From a checkpoint of a small transformer trained on Wikipedia.
Size: 10 layers, MLP 832 SwiGLU.
MLP neurons of a small language model. Each row is named by its layer, matrix (gate and up: input weights; down: output weights) and neuron, and shows model dimensions 32-223. Each number is 500 + 40 x the weight over its row's rms, rounded and kept within 0 to 999. Numbers have three digits each. A neuron's up and down rows have the sign that makes its largest values positive.
After each neuron's rows, "fires on" lists the tokens most often at its 100 highest values on Wikipedia text that the model never trained on.

L6.gate372:433506509551468439510498517562419490475514486460463501484434561474451594558493464564497498503447555507507474536450513492497443509496526524456503547489419498475547517485447539538555470518534593435467474532529543464470544542514475475516467445461531519531451501446484553504479557454557518535557462539385535507516608472434597500517412542477561514535418474500452522506481521467528453419489510489507526490534459459490504501418541455492550476465515582521497474503543554525476532496427483562444497411471538469500476512473525572487539526485497563500465554488467528558552418467508491536
L6.up372:457491415570487522587524516468523455525484501551471512508407516503483589499491503543545457487547539469397497511532455443428514564541556436463593495510436467498528516434398463474492496418543502499388447493515495517505469518465503499490544544539455428503455456525453469535517506480515524539537499550543512575417474521464450461465492469542513442467512465546506529448532464526461479468552419534537499496540470450558499531418475505520481498463480505573523488443534536447506507500532398548555420478476484487509536492396523554457556492526485469515555445572443515573482472525505400539
L6.down372:480469536573538518499493455424532452513510560479495485526575521476479533544500525504470488445502497477466510442529520479551426437507544482554509465552486549455520607503530485557485577517421495501550439510522554567463495544536469503480573532503537532473490502497573513510450513407493533498526508481484517539582554502515461457497538528519515531511587505486452497500499432476524508509497516493479468512487521481442470516479536473460496486550527520595524503470532492491494456518560493488488462574493498572428512575523534489474434477416515550473463493418444497480474471488488449449
fires on: " pro", " Pro", "ur"

L6.gate277:492464533462529491456492544512534508514461518502461503544551522573469496443489505541429510526491588466518555512532431500480448440555434501481535529462543520505508516539441475498535468526450516509473468453586530465526501400510486519479499542507547582439432520549494474483514539526526517523463493485535547474521495489452538471451486488449464438487473537590527541491474508485545535483470455458566510541567490457480515474527496515431496514485508537428430509484462515571496453487441494533552587454510456515440549485482491523513482444459569501479522584438477464490491431476485473473
L6.up277:562505508457449468524494465512525520493512526499500531495582487496578446511487483516484539514503506554480474480448505517487554527476499498482538520485558572523585484519414487439547445492462494519510513489482505565475468513480478547424462512510449496510551474492546477493576451504510532500446534567490560540446486571499517508557418443513498597467525481497485499487474557486532459539565499447445477556558492501505529544535494566495392437603520518465486444475439564528474506592502529480448421484502606460491487540473497467412548539445467491485570542486512479507490483537519495523
L6.down277:402553491471515519384443469589521544528499497408498527552545545438474517493535509500460492473488513521494506524489537501565549443459511598486597502468525517521488533551500489474563499547528534496487425473500539485480478463455534532537483532486519540519518492500492448462464491525522471525508516516540527469489476506517504488546432475577449447490471619536516468478458470458481506480466472494602511420483466544412611511547513487482469542496525508464456574510431511521511540455441597468517489492450472519443519532540487545509484483472547447495490466445444468491448498460497481613
fires on: "r", "g", "m", "v", "h", "l"

L6.gate412:513454525522484496483486493467515557490445493499529513443487458564469556461509531471532525441490491534518455541539454547502542558524556505506559448530475458456542554539504433512506439460540540580502472520473514490555536503464471455494503523542551482521494466481520518547574495484517535483560495515505468512461456412428532472532524565476543554500538488564512578553521577516518494480540497528536460439553483497562427470524537469520486543478488569501488544457514544509524587559472568528535525431497449473549525490454472484479536535545506510440483484513422437483421490430480450532
L6.up412:471492522529560459485442503493419525545552503481556517526490490469513548505515484583468485444501524471535465507443504432490434495462491571558481506445518551487425507448496524532542558506504488530504542486483539472549457464498516554487552614484425518464479491493405515562448512534506449480475450454499443472542422565483513564589546468450467596494510531494487503529574421519519531603492478521571490482492553468462489537439452463451564453489502546520489481507507490512439481571486421458522542519458472502477455493527548517518552433529591474425492478504481499529471491507508475483
L6.down412:509486455495461471508470521451506570543542561486548498479488487515431507380495512477509546497506504602564453536522524545488529529535468492553459484429542490523504474496495509506499500503495506540509456444445480541553491550491507513557458478539485463541471503369455555518525491512473494524499458522495523481468489484429414491534518531454517571514520524638462574444482525545553509548465386454525493439579480479493528477421435491473534544503502536446475483455531445435514459476498524457538546525447449526544483432482472535450486434513524487441487476467489517491456506514524536476
fires on: "-", "–", "/", " \"", "\n"

L7.gate12:478455527490439497485494521464546496515531554546539488498444531463450438504505471491528525527469549547429527565470434503542476521464471530544510564454546468451496480456568507509460501575521584528468489481465520488524552525466490561494534466549562501482523472450502525486467560510531498503482535486576497531489509467437502538459519483489527518498556533564454482485543561424441509488506494480478556485473475599497499487576497445532492460426471457539512519495553521510520423542490434462588533486465426445474503547450518484501535432472559441497486593509547512475521464519472548411
L7.up12:610526500575475502493509466492527445488540550512513424500537500557493522496469502540540456463458514511525478573528473472557550457499484550500499504491507494481463475549464495492500536562462527487642497479595434518534476483491519545439568485578555457502472498474467418486498459533510499565538603519537542467482464489458524497537454528456559469439471485517604429527537549524499423553549515498541527513550516514483437497482515494539560493498493457473532533451435503473542540522501525458509576482513503467453557529491539599472482535396541526526572550430552572434522527429467462527
L7.down12:483490460530493473445463453562464566457490448454504495471562534515493517465573576518482512541458470590444512480535447520505470468504482436522550447492469519510516513464428410509545527519505435463521512501548501523415509474522501419512494526514508509511510527488493589397465525515489509525494480511573585475520514558476534471501485454526511468520543431514513567523459451461504506517564441568597527481539411509464498544442586407467483502548508530509533475565453493534512551496525498503499483478512462510453435504479526551485440512433513478490491541510522474457531541522491424492
fires on: "s", "r", "lu", "l", "hi", "o"

L6.gate189:546467567500546415484484542518445488525560504537490491540459502505493476499494436469548487540582484534489520503477547503520511493506502576522539511520468519561487421461523503465423468481468510543461523542517435544468566543432457546419499563568485526427520537543515544492476491441557485458444474548503468525576455567491440559529472485409463525494521538556544443494505491534466526542451543390515525463517518479500447538466550510486450450564507494465475564534493527514459464506474546491491510535463469453505443529454486540474413433497548533471458593489563453507511547511508561450
L6.up189:513509487566474516534549522503427494509463508552465484465486462528490508511456476457493506472567482577529480438537517482490556470534453398487482498566507530522520475518499487506564434513588523545494529443432499517412430490457476546492493497549476518509536555493462485408538509454529381524486524505497431498500489533552494534553566528434536463466447491469549440464501496420511473558527513501513535478442517530502422505544513492537409466507468534456518491475574515566498486557456497506527528562499545450514470440493503507489505488419490534497491458452586505514503575497517540460
L6.down189:520549508504494513533544467448483483527518531485529442432438493505518499535474519500553502536444586516527526527514548523505528514504458454498475492464469535528496500514568545542564472445592541520521530475458540521483429449481490538524467513499584537580478498505474495440543494523475539502533494479536472440542511522441515534491495466454507460476549485544497503502548504584584415412493461570509516495460482488500468521482643518471510488557490512435434364535505483469514517521560462479460489457537444518447463472515585476537453478524535431505505502518522494458521553466452584571
fires on: " |", ";", "min", "as"

L6.gate69:458513411495437421550456547489525429435452465519508475538463522510493496556558456503538495544448447495422428466476545558525424516515458547555553489545477509486491582430526530521405487499551501531525414527469446518542551446454573506474431434548466481578480488520540539467496501509493525484545506464522447481551499599517503533517556489455534513519506609434563501478474523525506563518474481477464518428579503400452543487589489517483502476564532481458474524522492482506456537509494490517502587509454516494453484507529536522431482465469541538571542478472438525502535519505449516500
L6.up69:502535476514457544576486535469445511498462479566560506463479495467528568477402511484519548457566451563512491478536494513523556506538464548500477528512464548469474438451552532494456480441508477514572463535530542478520523492488463481476484506558459493485574490457428566529556567436566456566497404449445580492522542506518508510423456445574565517540506522473533441491450483474562448559482513473487499490508502477487502540520544490551480512494450494447472472451567487529389518519456533438495436520456433526503497427489550508538526534508523558510567475507468579441531527496539541500
L6.down69:471512483473488468483565429506447461499483513485562475464510506523469481463539474479470503460489496475485468462471498484436520480523526480494456497472443485564546493502503541465517473484549510466446581495497478570549528525482507610497437411495532481542443528535459520505461536496525442628522488482534524494489496512549500506475493503494557520515463552496436476405570578507495505464509484532455581543527532512513500549506445514501536561493479560461477562513468510551512585556484516497535503430546446438518548454500578440501470455540499555516536543526489509460541496459463486554
fires on: " |", "re", "ur", "ic", ";", "i"

L6.gate30:489472496454515431546488451493588492490505527458451461453527509445552430506450525490485477458476498496444467492496532516507498486580470619552489490499500531483515502469463443503447547495509532507539434526565511515539481483508545521476505537534502422524511476488512513564565589451500497529461483446578437463439495482537496483542433499407509521492525591479545530534505475520484427492495525451612508514556458444480463452386526462510474464480497486486561509500583547544520485556518521521529521458435530505520555509541548515459452449526439525547492529529476408570500514545524493520
L6.up30:498578488601533521489470502473520504475523535527516532499546519559491479475487515448505467508454555492461466545504482561510472464512462490487543465527483453525491594550428430491437486511514531458574537478501462611443500475506490480495467509491446425550478514532508516535518488551564541482514579483541498443475533534526506543437514563458464505506482520508502581515509494485506458468561530424557567578466495491449497425458500542527525502504510406553528532495421514509509475432517483460445489515554396482484515507455484574511428573440457496595509438492545429469514497513551539489
L6.down30:442512551531533511545521445475586514486507498525439567478417493446490459475458459548462459514343531501422524481512539452463503446528496488536463498568422486467540435503506458532473554525500556486526488479531534439484519526557491440521444522493501500502461521490496453518524398488535558473516474507468474448463501465465436523468544565521456500484523510471501481500465494493483548550512450420570521487530525490442452443482368584522476486569526474438563515502508460479481521459490508518512534502454474513537536503509485473531485509515458540477491482463470497488481505529519424384
fires on: " P", " T", " S", "t", "d"

L4.gate420:516541505526466444514560495520485455541458492471520474461507512537489524534554484532447513529500454480464497490461488463553528553446511490460513495421572569453530548506470561543440440528467563451552513503540521451550544493503463479439545543429476455498503446494518491513534505500491478458539422448518518522584518502472554531514513530470506565526641509602493433480458529396527491542492448477594429580583500543522495575516494506569450506555546489499508499582516484476567520513533488512436510472521488458511401537539456498479498514481488471439548567481571522568489499523470570567
L4.up420:586500576467533518522511515502509572509479542480444475553548547432477468462529486490498567512536521469559493483553457431500513455520475491531479479504478524484455529583487450469556499544507578493534493438520532516507532504501484415442482401564470515527522480450545446444487502511489578481474482539506508504517513515488527535571449490569469558470473468461490471531488486543515508442463438429482528485490550456557542441508553516459479534494461551436500524463485507513470539476446450447559475558489460531474583491506499509514493549463555543482544503452542536463476549480547460527
L4.down420:527492468479503581470491473446449575451533520502489538516502519523481457471495499529598460451465555545474503459530534484424543445517505513494503420488497449610459527504506437473509485503532491540445460541519495456517478522534508434489524534512545520507504563456522519428435513458505531509483493482464487486505549489521506522502524539514480469480461478479533522536493410548501510523522550496416522470469544421527456530493746532498476470458569511530442508482549463551483485408511475489483481512500510471476488471472441514537490482485465469532500565474466513500499510523440499440
fires on: "s", "ice", "al", "ment", "z", "l"

L7.gate402:457542418469508485492485483535545464543488519557474479482519547516499437481569496502494486569535487476423499475450503468473520483480488499508552499541515454527567566515486569418468453465526414539521482469522546527515487520426515499460541546459552484585484437519442554547498516475423528541446496455570464554426512493474580499492536528427515471564478512521558504482503416528463489529473497507472563576500537463530491454489485479471454538508492442458506536478432507499529519496458422491537565411493468452504466442487499530530555504483475525439548402542579545530481458451478472541
L7.up402:537479537479484519515514539428532506504518505490556484437503528466492452466499527546451496515480459519492539448492456543391469474451525532451451409487518462440501544487516506470509504480576554545436491500487503553503563523549566475522481483582423433430496515532461484478553525517532478438441452517553462503566468540517512423449547483495544499443494499460473499462455468535477457481406566475461580475527411519551475481500502448532527474513459461530488463520521458513509529494512537529567541507527489485492436560530572494531540559587551546410466464473472445532498535521541470492
L7.down402:458507438510472509510531488529497504505427520541490491525532458427492379484475526533499509554462486528430442474574475534418432527526468531529465542526492536474461571486522495457503468482517486447410465496471505552535555462450505433466538543544521489465511495508462492486480516439450478526492475485523468525595519490478498438509526520481478466534506547511525545473507491448511522463487468488488556482522485489473525463472685493527521512430569537528534508502500426550461446462548506483479529520480511478440550547505493542456518517524479428445482515496484512485491474471523464546
fires on: "th", "w", "y", "r", " T"

L4.gate189:504525519475515473528493481516448500538510442575515457545437610437481469502576548538478547483478539526577483524477499538443387481539546550567487487517477535581497453509517465582475534475535566589519494442457409474472492467448399501475523524435512527543598522444468481566542584448505450543474533543514451503527527531509473499536428465477490451447489475507499458555436533587493462501520487520502522471501559588502558427484506443513483495481467536496545495565480562488495541532508498553409470446527516503489440461441426528497522561446551606520470505466420538531503444519501448557
L4.up189:486504523436498509411539506486546544479506369515490439485562483497526368552531502497513545560468451487498547514514464559464511550536546521486436445489571470533490490532425368484513535485481485501534539487528478511507538445542551535512464492455529486559497531494496511500451462573507492545482466493486452447507528536490519386546532482465509544555450545497400407501478454497564477489563508491474530457444469478567481532494484436497467463436468537453451532522481487501518531530540514534477494498523552477491484490530534488531545561463484573522458466528507500516512413474388498526
L4.down189:550499533543500611476496543511516536512467493395552541528542452550496497486474485502499451511485464516509456463428485522488559474498462484404491517585543528561521476406499536517475498546469531479472417466449521487573424441504480519532535484449575501434499495543461502463499530487544552485417418493435457468558454527483514516506558511530526533477500523496476528528466485542489524527514521493553485465566476429499503399506366511462478491543535517461507479517464481506548454515537466506526509477525463497548566527484529496535420483459497505463482502609475523458494511475520537537
fires on: " U", "ive", "ing", "cur", "red", "ed"

L4.gate360:507546393458451429473565491469492442527426432520495513543498503519437425538520523465506496502473483471495531474509535571515552502480577533485467501522465529565508502535508498561442514551517506536466455489473533470502552486466549584528472537462507510508456514595482526550475522487482514507473482479491499497539546563472517548520483568477459522507552561486472477498524515425553530460475459447523563514423549498501442571418480509542477467533478482495506466488528458536461449469536485533485509493556567437474515473536563546518519549480631510514514507554467537553481509581475501541
L4.up360:467456460555464474484514527495571466467448443491483475570581478501466421493421510421534518454452497528476512465440523535510455516493612486519520519499500517538470495425503579530499519546440579476478477453485493528512513433477529519516511490463513520449400488462483512535506461538386559526496455497501456518550521542482496467517525546489525554501516554478553478531489521481435498494522505469478469485427520456492467557514483498510502534513454482498481456410477421561467517544468444525474524482488491514508448578514429527499515549454629538553497500508510507575516534579559463515
L4.down360:454510549538413518511520455546525477485493519545486422489491523555477507483458472467416526514413581515449538460568484469462444481529490458503544535492488531527522533540435481500491506439486530542448429450492480417453581522562489502459534504504525506532452439476526484469494489507486531513520532512496486446556563481492494516455499464542489501491448483503502481494549531540436468489472498480511522532470482465503570538499318587516475476469512584467432465449543474487458517485459517546497497519502489518544530507499514541488508534505467525538526532563531623508481464539479509502
fires on: "ent", " local", "k", "n", "tic", "lan"

L6.gate126:580502486438505460499509531568511520528463435449515494574488490500508501504492461486474578530484482469496468577457527535462545429457517505488492471479460516490536540484521557561467540477499473483509442521485515515575474491505564519555471506570483573460464485496430592497521508522507467531522439583523512488521538510550477472433492578535541588452500531448491514519550490488501543483494538462472472476495488429505504550460486509539590404447496529556498469530506499568432488452460443558518515537469510544505490537496589541474510482488538514513540550498522479495426448626496507527
L6.up126:482522542495515458481517582554481560523438466622506486575537469517525439530455515414537551531535524461535493501460450509556553428541485526485544573572516547508576493445545441552431521524461513557457430492463504489549507482519480488524499570538504505524529473448513533521418495468468464505459456512500546477513484427457452501608456473569444557510512498454452491540492443432431518486506444441445474470397502476519430473468530511469440455504535432482476504522417533451514542499557493523469483405499511500475459536490446527568495531491546509444490515447581593494470465486472517487
L6.down126:543474489481504549499460456528537517481494499481433405544522554438510493468505505577575462516474539528521541508577543492483471486544444582573495547501481576489547542445526464558489507468485489468527452523506481497483521559482542506459487516537477467485493511514483501500519503487470521579520539540497580481505525537484466461547481461454496421465475485505567524509539418478480465427456467485511439605512519444471560507564417458470545472482509541542495499480507466486476508435502545508447490458500475487557461509510483435509488535562513445493516447515569523515418534540482566467
fires on: " of", " from", "n", "ent", "ring"

L4.gate555:574496482464490496503528467511488549501485486513494529482529437461427521475437519526518512528595495521504524458492522544503511456393533499407428550452483563508498474447516499477530485505589523490500471441454461561486452511542536471462549477549558488565538488477525491488516555508499571479507452492434459593425499490444431585450539505426500551493471520480509502517535519407568515542523519504446578519494554498530462513505467443549563464493557466471475498497543513547473472553472489507459504454467552566480543528498564512504499462513543538492547539507597439537533531438432524483
L4.up555:548488445494484473509498495485480508537540503437476494454569409500509493478482566544461497463493456480538441522541471568628544521453511464517521528485501527508530511454552495508475500554552462431529519474489484449542538479525507409473491522554522506454481425445453466496535492502500528419497518535502530481484475560500544523529461494474564481558519527417470577474495573411529517461504431482503499557531490459520435536568448482461526529488480431448445532490505492559450478512433433540525520496501481486482521498558551510515437460479501525534524462477518531530474461449493465451
L4.down555:450537513555432495527499548554455458553478451499542474461474503502513534491473470499457553544539483572534476493494481516485442512553503520535508544503524493414548483480487554483475522471528550428501501468511488549547517500525516496527439486448470508497557507450564558492531507532495463491530455556469493506479531506504486506450450533495494513521550417507528428553528485470500515514522519457505473477492518553486499514462318577519530533506521564522492464441469504505523527492568514468528484536559506475555474513548433449515486524436445454386496556430492470523422502457499464542
fires on: "N", "G", " /", "ag", "ard", "an"

L7.gate251:474524491485501488455464531433495452492477449465512543563451558533538447522529548551555524474449541509493509463443556419493499461462471519479501481539419527437483518455494484537539451441496463507465464595513471528524491434434526566487517575519450504520501478432569530507571507511478500510412438513471464478419498486398454578493464586466501455548495563501503557494524525485533387553492518547512488510538494512446526488454528427527553482486590514487543597476479505455463527510578482564547573505548434481476521478490461549486451460527475519481536456531488467541463551536495462519
L7.up251:557529496462601503459496485506453524425521421478504458446442506536507500538509546568516454416501567504497443560516501492530516442396549528545454536486490509508481516525550593480479488423520558495444542487551501532504449547528476443459532484490451481474451440489456555494458525433553549424483420512432506483488468536484453477564475504421457546512503511548472554556496521447472483579514508511479476540459575487445495433553534492550474493537484481525569493426482476507492428496519521527529524523511564476435523455485532505499442545521513530490496401511535486502435499595543510524
L7.down251:453470514505514555484466579548516560495538485479485518518517497549485513520494518543473448487463481544511534496464528416538418503519452501501501491517488543493527516486512485529485426493574500478536478503540525477548483465483440486527469542486529597521519502424530464522491475554515454482490503508477543552522469571494524505502466513475503534535535484505518511449548478491549516491480476466478485477453498508479480517501244485539591502527500490488554531504508533489527508477618496504475516513526552503507548442510462469489458512389522512459483468471526522501556514518509545470
fires on: "===", "\n", " (", " \""

L7.gate725:574531543505538492489528436485578510446492465444494466485495564502531445552496403517503563499481557506497460517450434481531493445518483472557476556486464458469525452511488462497512485508460456486485439617534409516504513485437508547465534503519559480470531445551578496485564498453548538439538522457511526468452532402504506515528483504509549517509506520511485483520468476474517484499462459525461449538545511475462528400532550482579489515500567523459511515520501443483526475470551541513529541450519486480466496503456546575503477498554507452464430506479488496519487586463443454434
L7.up725:433510459510512454555466485547453474541529575440462470482531445527549481456503496460563488491447453565485447555555406530483528504500452526550451466479534478551442555533535520504414472501540428522449451478499483505469526448485534497445526485540476483406569510504425576516457440467520449486509473463466498426528568497450442515505527509486572538431493451481520484443523436451448621522482501549557463478499483482514491488498460489522510436510482546431510531478507490441497571474434538442540553564481520502526429426524493436561525427462468481527501470447437438503469491467560514500
L7.down725:474533537503480492540537535492563477530497550498550456557483452499572493516482466523589507576474489461510507548598483483495516468453480491494567431545388545502409488434464526512576484538458553435498493449432463536512467558565484508451425513482493528447466534439559551485454493568537454555494493489549510470508533569477552523537531485489521444456523534574509505524462531489521501469581511525432503498483506475542593450441598496508439515490576489496486501484562520453492514517497521457444538533505483536478516487532530486407551485459419510507514547542462485483456525483460483584
fires on: ".", "ter", "ki", "e", "y", "-"

L6.gate293:511490530473459503536547489527519586501581432453579520541489471497516469519458530560573455508547527501544527502483454578536516497519520499456513436456510405491546493523477409473489480531493478451444487493522487573407500479515478533480490462449487439471596458547482519449579489502567512584499489504430510536458496482519507460524475540546457458452499523501538453467520481502539566455536587429507518441466481490554508523515496521524476481479484566559502512476483500526449472511502491439496611491534478500498467518439547527517450519553521425513484537489458475477432531497424523549
L6.up293:478516528502451455493565512507479503430501492535486582460442577524476517505527447511459464478471455491475497519543465464474433483505533509497531496555445547485545577503459457516516479522468504530484478454553488437503547502570546504477515539463539503527531504487573436446540531537567596518557436517531505415481522471461589521509498470583507477501489522460451492448515462513531550459542482531511459490425542534496449434520518504484455448505518499442432575547517501475430484600490493551495506487451494443524458472444480489512527515509457554434464484542478539567414520531505503509
L6.down293:498505493463588477520547434497441489394513528482550488569500454504435551490484481488545490467410506505436501512512540501503488472392525476468518475484471502527573503465499465522471426520518451555443447512448554457482517524570454441540476501470454550553472522535468481542469533476504453558497526516476486477509501513475467432480415489538485472534478528499487432469549482399462470500497531530499493501478509517479524499513441527452495489496539520553469543540499470483467455549451464457612582544515524432503523504562494553494479530533525440501494509578584490518570507458470436555
fires on: ";", " |", "di", "g", "c", "und"

L6.gate606:474504550470496420551495522458541506475500501496447529519552497479552551473513541510492513559535497479456544511498505482478445557503461475492483500481518524461506528443528489475558573458493510524518490529494463490556569530460521475495551482520490521411452517561550494477541457511555558533513530484501503510464450386460535494496466534512492467509456491529463534416521542493471447477484492524448519479500433526483555514451510487498520476470491500533524545531516558514467475523525555576507504406473572459488599533522556530413500450536522448458493487526512501490472473495536524527
L6.up606:499524444452564476419526478471534447513528489432475505585565500535440519489555476553466471531441480444509426544491552503491514482503374501425506555425574549499543559471477465494489504524450516482484487504537483531443481527597408512469478514496474428506437557551429488480509471525509545520514532520519516517484487506484514482465570441442450488476474527507490453462489528542488438439523523534555455447479543466435521474488500493481496598422461523591527484482490485505514521525492511498467480463447542538473489527527479570465556454512454468548472513435545513510481445538513445518
L6.down606:473541546529503504430512526462434553410506499539495500516497456481523526568455507461448504538491454477461524502536445470481519541546478572432496589470513477509512518523509469521468478525514473554484496477567525436558543489493435497481555535502476517521434502490467444428478434581429528478478484524506472515462450452532458497510460528523490513459528404481529513518440452509511468514552439528441513502546476505394446504460317565489503531560437492411526506512542568436535545511482490527455515513501530473491483534497477580589554516435476480501512540454546465450508520520472503511
fires on: " S", "s", "V", "t"

L4.gate412:529551476570466494493533483490453408482414482465449528468505509469439428492502466502545447433491468535490483503538451519529515438460533499429529468498443540490519547530568433490584525530554465488507472494523495497445474481483398500474491495507468464454576513507498512525485466427540486499555439506473494463559561458514532499493479445464495458496479490532534593508511520465475427564480470507571509417461496483519479465528474531466489598459513553494505486494483600477472480499586547441533536507434552490482488541491505474485551496493510523531461491453479517504589445556506486514
L4.up412:546485463519516563481439496526498479435445490507454498505500513520537505508512484559523500377445481439471438495498423445457454499553525477472441551540541476462479460539436477479488454444497445431481491455533517484466488567481535540487563518526537531509516565459499527499518511471504540490498417507500543592589542593481492491509564421494445453487478493541560542521503455502453494555542479437522466496594436513475508526507516525562540476508510508555538512500517495499469493562536478495497564477443542466451511502512541510497575510491582538506596596526483486539530434473478538486
L4.down412:505557454537510462516455461472456504479461481474486530464533510469476540449518492514489510527453506448512526430456406397517494482459493466450500459465491491445574554551500564572456585480487581446537539494507489510518491545539481512502526552475467518512546481515502479473528500500559490598485475465467472529531511465521494541411474454471532377498545539543458550532464579418520531533440447479529480476526544558514468481528417511465484410516557516474492577456530518414477505474520479524542500509487443461455517477482558530549527463477488496454469528469475498489448430485469497501
fires on: "per", " sign", "com", " pro", " Pro"

L7.gate14:536530457419477458501529486546546499517469515452495514577499529534504427498508462407506527488547422548544454537432488556474456453509481475516525518538515506470522451454448513554497466428553452517512486477503459570494523548447508479476445490550553485489455472502491566478518555525507487580465474544494584482482539425493524555502500505489508491495438523491526535485482542452520412420579460423525522528451442548500485448447526488491501547521560476505525537542503490498482464397495508523487511513479488581482548517430426508459551534564503459517557489463434541498498594578496534510
L7.up14:516491524461595466535516477481465503495509483489434542527544525551481533447558468479482480519471436540429501504474484524512547481548468549531462453464488522536469485499416446489497506449585452478503486481454509531519512526474551501518581496511520518441505543589543495508542478522533565452500544449433458536470567531473447501481473444531545520507422514499504457444473556509488523544419540465492515542567454522489478475503470499497578436501540469521495498542431457519416496461529490470538534446511474555469488548439524544544423458432526463478508488531472462540489517548585443428
L7.down14:491503459507475459496490493504619489571463487495493503536509510492507414478476500490407534479435507540515423544441459553537443493489503562532483465545470491537529483506521533484559516478518526557368455578453449543513483452497513493489554471518469473468500458522472509506541438466522506528518489414481495474519507484461582568460531418508544448480537525513509505540468451504393481510550525446514463527471486492421526437510639436493497522472486502478534536488483513506440525488518530452480441496493533565543536538541556548481500484560575459515445463479482455494451414476498582430
fires on: "ie", "y", "r", "i", "e", "n"

L6.gate140:487431559470512488516554525532529543486557418420513525543509540495513464441445509500499508515516500495537573551501477473485478517519474571519508526498376458510500469478494506499495524470538544518485518417505542522472582419520473488563467514498497433458477481401465517510493565442526540517457461477490488522472538474492599431499526462472484481532571497535503499478439517433539492532529496489489515473498483551525489527545508473518518538458551570489548527456490492550492458423510484532481527458520473522554509528532461493522491560461471520406519445535484519469510519458464468480
L6.up140:523490520505490511541436526528494493524458506451576567469400446526531538509486446528530501525520511484501464582461531537497577507432452459544524491572476483457532575513425442485536545431517496560479498501473490449487564549406491575491467535472488521501549493513476491487477596426465519570513435478495475476493446595526542507459522464468500422436536470552516446409569507459489438482518506462526503476556445506510586507527462525450455451535570535424469460507507482463448485497506453573495428511437487556496570501432541489568420483472550509549570455459463485542506484428462489504
L6.down140:489475521529457564517477482519492506556460525442574522472547470538533527504525530445469459473507475496457473498558439553478523518498515554543428549536458497460463509512524487506577481496562542556521464499510544566516528393459489480524458531511528502501535491470466527483516535442487441509488471443508455499466508503408472518507490516458523533463463510586471498493409467497514514558487493525482470471514559501546460490458366550463540547499494542493509541426497540445564459448466480496539539536562481508552457468486467493511487529543506558434475489534501503513496521435519529456
fires on: ",", "-", "–"

L7.gate430:559524507494479517540449513530497520520519504537515497461448547547547460478553463536503493519509452500459514449474511540452470537477435508423522465501495423490536501552487513544443551502524463472518455528538570581463497568405551472441566421494474447533480419489483591493504494494526517512520436504506500578526585454473463542517480471522528531474496582542523474499548554538470493513482560529477522533534532487561509436517571526502494564539538503481482557563509528523533538517518474524528538487590500499470523500525482522529514471526493536513540473501452425504411466440518498416
L7.up430:490489519494531576491440542572545505498482493489517566449546565527534432520491436475527514516455505496444495508538483492552579517483517544536528536486556452495572532498522471534521496500421526475496472507498582504431490492476523489528468490489495513523474462567443489620523475539500486437509479485503515495574526471483421583529471451485416515488567519482440525548451459515491464466492489453524487390418455500466477559439479503496512522433545534520493515476515484484579527484510440547469458493541525590512451445395481474533446447488490470523522393447472507463483455440485429476
L7.down430:503513574498480554505562484545477578518441425520494440505500533491513433483513508505488482461534537553438447473490477478485463518530481545549519460482527586494469484517532538483546498481531527481507448584527541551490498453512480468452461521480474505510444471548489530580460500526455507522500474516497501478581435478463505527588462500573535504484451541526512506562531536483478524466444511495580486502535505468457491496598661498502491486486511497493551472520563558541491479473504428535486492579452560491486540502554557477483455474643540521505492513555463403496454469398472499529
fires on: "ri", "vi", "li", "ta", "ly"

L7.gate92:517466526482562509522538517514491539476513444368485483445452572493466534563530546457552500546484548509488478516484511481561464534502521557562475530426510511458525498517442510472495466446497536492489385585488506474551515551501479512430581460548487435486483511565509539499464426495518547573560496482483540456442534420447551471521459494394456507590507501455476489531451478516516467487532570549448529490482500494527528553578541464465514536527532471497504536554487477429486528506526527538438503443517472449476461480511568484443422462510463511528483534451503527497491486488499528523
L7.up92:471473564465428521437490500548563455549517490459480528534473512523457444497495530574449431486463494539422506500490505487561542591508482498495462510506471537560522500542493530404407509505477508530508552539507473427548454526542504470524505516528547440531521504430480455500530530525514537601507510516488431476465463512492508456426559503451389501537506536472505490402459530466421476457387481622517493526483538471504439515500500487481456432439481528514456408484534552502462431429494551508510531577530560538490497448475594527467564495490521480418492461488508456466536555515497562517
L7.down92:517488468505561486447504456562461439527511393486426462438498515453495539493526446537466444465497526566461522437501450381491512480545551538452463526512524483558499475472516504499509556485430522536441518592464480576453478605431472556531540527529480411417469493549526502452482459555466510528544496497484472567510478509469464455460451501496498529557507434517490508539475551505566461443474500503484534465484515488565529449468549559447543513541415580484507571536498491499472487439499480536490500515506477508468518520451523551493484550454522464474468448504386603511559492550491559435
fires on: "ne", "e", "ur", " Ne", " Se"